{"n_layer": 11, "d_model": 384, "vocab_size": 2048, "norm_eps": 1e-05, "positions": "rope", "rope_base": 10000.0, "init_std_qkv": 0.0281, "init_std_down": 0.0, "lr_mult_qkv": 0.4, "beta1": 0.95, "beta2": 0.98, "warmup_steps": 335, "decay_shape": "sqrt", "final_lr_fraction": 0.05, "dataset": "wikipedia_en"}
MLP neurons of a small language model. Each row is named by its layer, matrix (down: output weights) and neuron, and shows model dimensions 0-255. Each number is 128 + 24 x the weight over its row's rms, rounded and kept within 0 to 255. Numbers have three digits each.
After each neuron's rows, "raises" lists the tokens whose logits its output raises most directly, leaving later layers aside.

L8.down362:142166153138074140112117113065127142134174152126145139129146142102127126151124120158149138149131130122130156141123149106142160111138128147126156131145111122106105104171141152123141170091125113127109115138122114094121061111119134107154116078085162126150100131120172086161109131110118158133143141150131182190131136169111134111141119125111154123164137128107147116082113121205096107128129125132105129144098118065099169122128120134107148108129104141124115124127130148126117115114105102118084098109124148155161155108171116118177094163161082114159147134151158120104161094085141104160134151146099115122130068145156133130112128126141123155093134133105147135107121129137139125134160126084126157081122119137100151117115135178125138160159149119137121056160104131060122117146147149
raises: " who", " which", " where", "ten", " what"

L3.down1043:150114139131113156145082142113120124151087174146135153100141099124145111082100133126153095132137143166142144126141169130089137116140142147101128094130133138144116127128128121104128104090124158161165135171171105137143159126133156050115147091133128147101114117148147118120130119183183101115101144150152138101134160123096142133107108102109091133115112111149068118136118103086133118105137128122127126117121116150141107140126145106080147124089125150154133113137139115169129148116133140110116090132140123135163171139137091132104111093110164119145142168121170149099148133145156128117174171118133134099101122110079170129118136103128099152172119125136135124125115135119127139125127134139169108153131148118127152112128145193154134111153075083103109126104072176117099147125118107
raises: "gh", "ia", "io", "ium", "mark"

L5.down360:114138180148112151173154120109147166183104168136132107095087136049134133115151109113120144117090112139129107132126096109095126123109126132172190101133110143123172109122169136159108155126106129101129142106146144078145134137133078112130125072140148115125131178130157061141144142123175112146183164126144122144099088126113137137129173136137116160115104136120102145117127113166142115140147149119132119129115126110135121134073155126118131155118126142125142113134124117165119166118113132150092164082125092102137060154089119101147139156120122166148123109086140166129114137147126098106091181140111154120100110142124143183152118112136127149144148134144142130166103131115132124128131138162156148110144109127151118153124126117093121112116125139117125124131170130147146132146135107
raises: "z", "ze", "ness", "me", "s"

L4.down461:155136141123141129104128135137107077117109141133124161120144129094120130098098142124120148104102165141115096132140120121149137168172108135116137110117164136108180117109096150126097109111084119092158119118089158122102137087115128131128100112133097133134146145141149143105113151133144130111127142146134129135132124113120175103138173116114130095154183174144107089165125148129146149096109123117173217071131089130110105145098124118107116107142110122117098101136160166148108141147117146087128140146112153173124099115117132083091156099148125140131148113066179126152083140141167139141142150125131160121143152162108126127104142112104148111136160119124153130179138163124111142150121118131159168120118131119106120141148170149099149109109114154149143130120147086120124081129150140
raises: "ma", "ense", "o", "ian", "ie"

L5.down939:151138124176070130119063129131107131196132153169123135147139167112107118139144129087162128109145129174155144103121084123104155167117120117161103138117134143136118121111126123138109146093062115155138124107168126120181133129122164164110124118095160103130158150101087144186143160152086117165139116206101140136167111124110112172133131109105103164130100149116096136090168115126126126088137108142126147116128114135119150142170106135138139097089126149149139133136129102110115117101140113099118148164149117096138106101149173114149169076090117125145116117118124150101133119144117095094141123151125072161146148105120128158143122145102130129161141085120159131104111113132158119111117123110132150130133144124131138139104101089122160204188154131142115117153144123127118135105118125
raises: "way", "ject", "di", "-", "mar"

L8.down439:101117119144100124153123163132138114138143149146138158140128095119111126136128124124109108117130076148112116114107074105099128124156136124089183155095114106099123142119131093160150130117117168141142139128135100087125118144141120080176159115137115136163127151143142169153132131149124116105155115080176091131119156196086099133100133146135143148161126091152139096146161127112133120117127172149108160166111114124131104122157152157129167102108138125109137142111120111173146113084148184067116122176100137153084141109120083143149146122169117171121143140109139148115127109106153167113168127137117137095145116150191105077108136141134134141111159099169123116135153108126181150179126138165105098136099082148099115125105177058112141110115098127150134132128090129123135084109149128
raises: "ers", "ain", "ition", "ress", "est"

L3.down414:157154148121111132107111159094122104146187150100136104153159130157114132138108102129161142093111140112128134143162128134116097133158135133130071130088136118140160110137117133136105166147091139133086148142141120133145124076122172110118139060141081123156171159166130137149114152125190109129138135127161085143105128147099105106134128182092145145139116138099091112073114121170140130162100104133104106135173151104130104107094129135084096123104125112139152089120117131113110116145114123088146114162106145119155137127100120115142117117044134142132130107125157106103120133141137127080127133132148163120146116123128147181151111151136116136144179138150131168171125126149125152086134101133119166112137129145147184157107129114154096088169139152163128132071132112159123104162111091
raises: "go", "tan", "th", "os", "ous"

L8.down98:101150180113119152105162087151119122140092125143146112112169164122088101106134116146142161133128120136082169158108180121131125092124116153105161108160137145130114127144092137136124104120110138140125162120111079174127085128157111122077121142138131134150134106116137109122127116112160134106130075154154118139143153113137113131100107111104111146133078125092170133118076101125114133180146182129114131096110087079135093111124111115137092126163166143097118125118091105103093109142115097096103171138120149171091116133171129119159127108139159146091125124176200133149147145168148163144118155131133187098140096081145135132133116126104090125126141188097158098130140133149135104125127155105135137103108118132131130132149117104087142107118121113157154150156138139099126102128120118
raises: "us", "our", "age", "[", "my"

L8.down364:122122144113119119187107137128092107150121113161181099117094167138121127130097180111147131119123106134144117118136119119101094103121177165106135121148162100123122160174111144130156140115138131123153174107141118161093114142130159130156126118104085101125122178107069136132118090141075107150098122121123129120123147142103068119135138140103138182194090121115107111159106111129110115108074150115146123129111143111124176154130101114143142114162147196124160143157113119118105119139191120140114147160132118166115068108177146157167103140139135137088120133126105144152108111148160120151130110167134127125150147126146114148088116180085120129131148109061147120121153114134109125087124120155158109136119120124137130100113124168119105120126134136132131154150173107088082085134130122
raises: "st", "li", "nd", "und", "int"

L8.down9:125163161126111121165151147080163138106103086118142129117140104095170147151135154134157119109124062154161119112111095077129141077173090123098128144120125123137122103215107126099125153164113132127147100134105133108125092162116150109095113129145105117134135164146124148130116134117134155109110139160116114122095136110116092127104141158107092136154143110120168155093111120083180124102102137074142119142149120097157154127144112084131131097122146127138123121129103078104128150087132157145158152119103155094142118118119125123198148136093126133118115122111126162156113127137143143138103083178101136135124145156139128108113176127134091141123142166150144149126135119117138110102125145156092116168120080136162097115130124109097126113131112112074128155117132113125111128146137141
raises: "is", "ist", "iz", "k", "ing"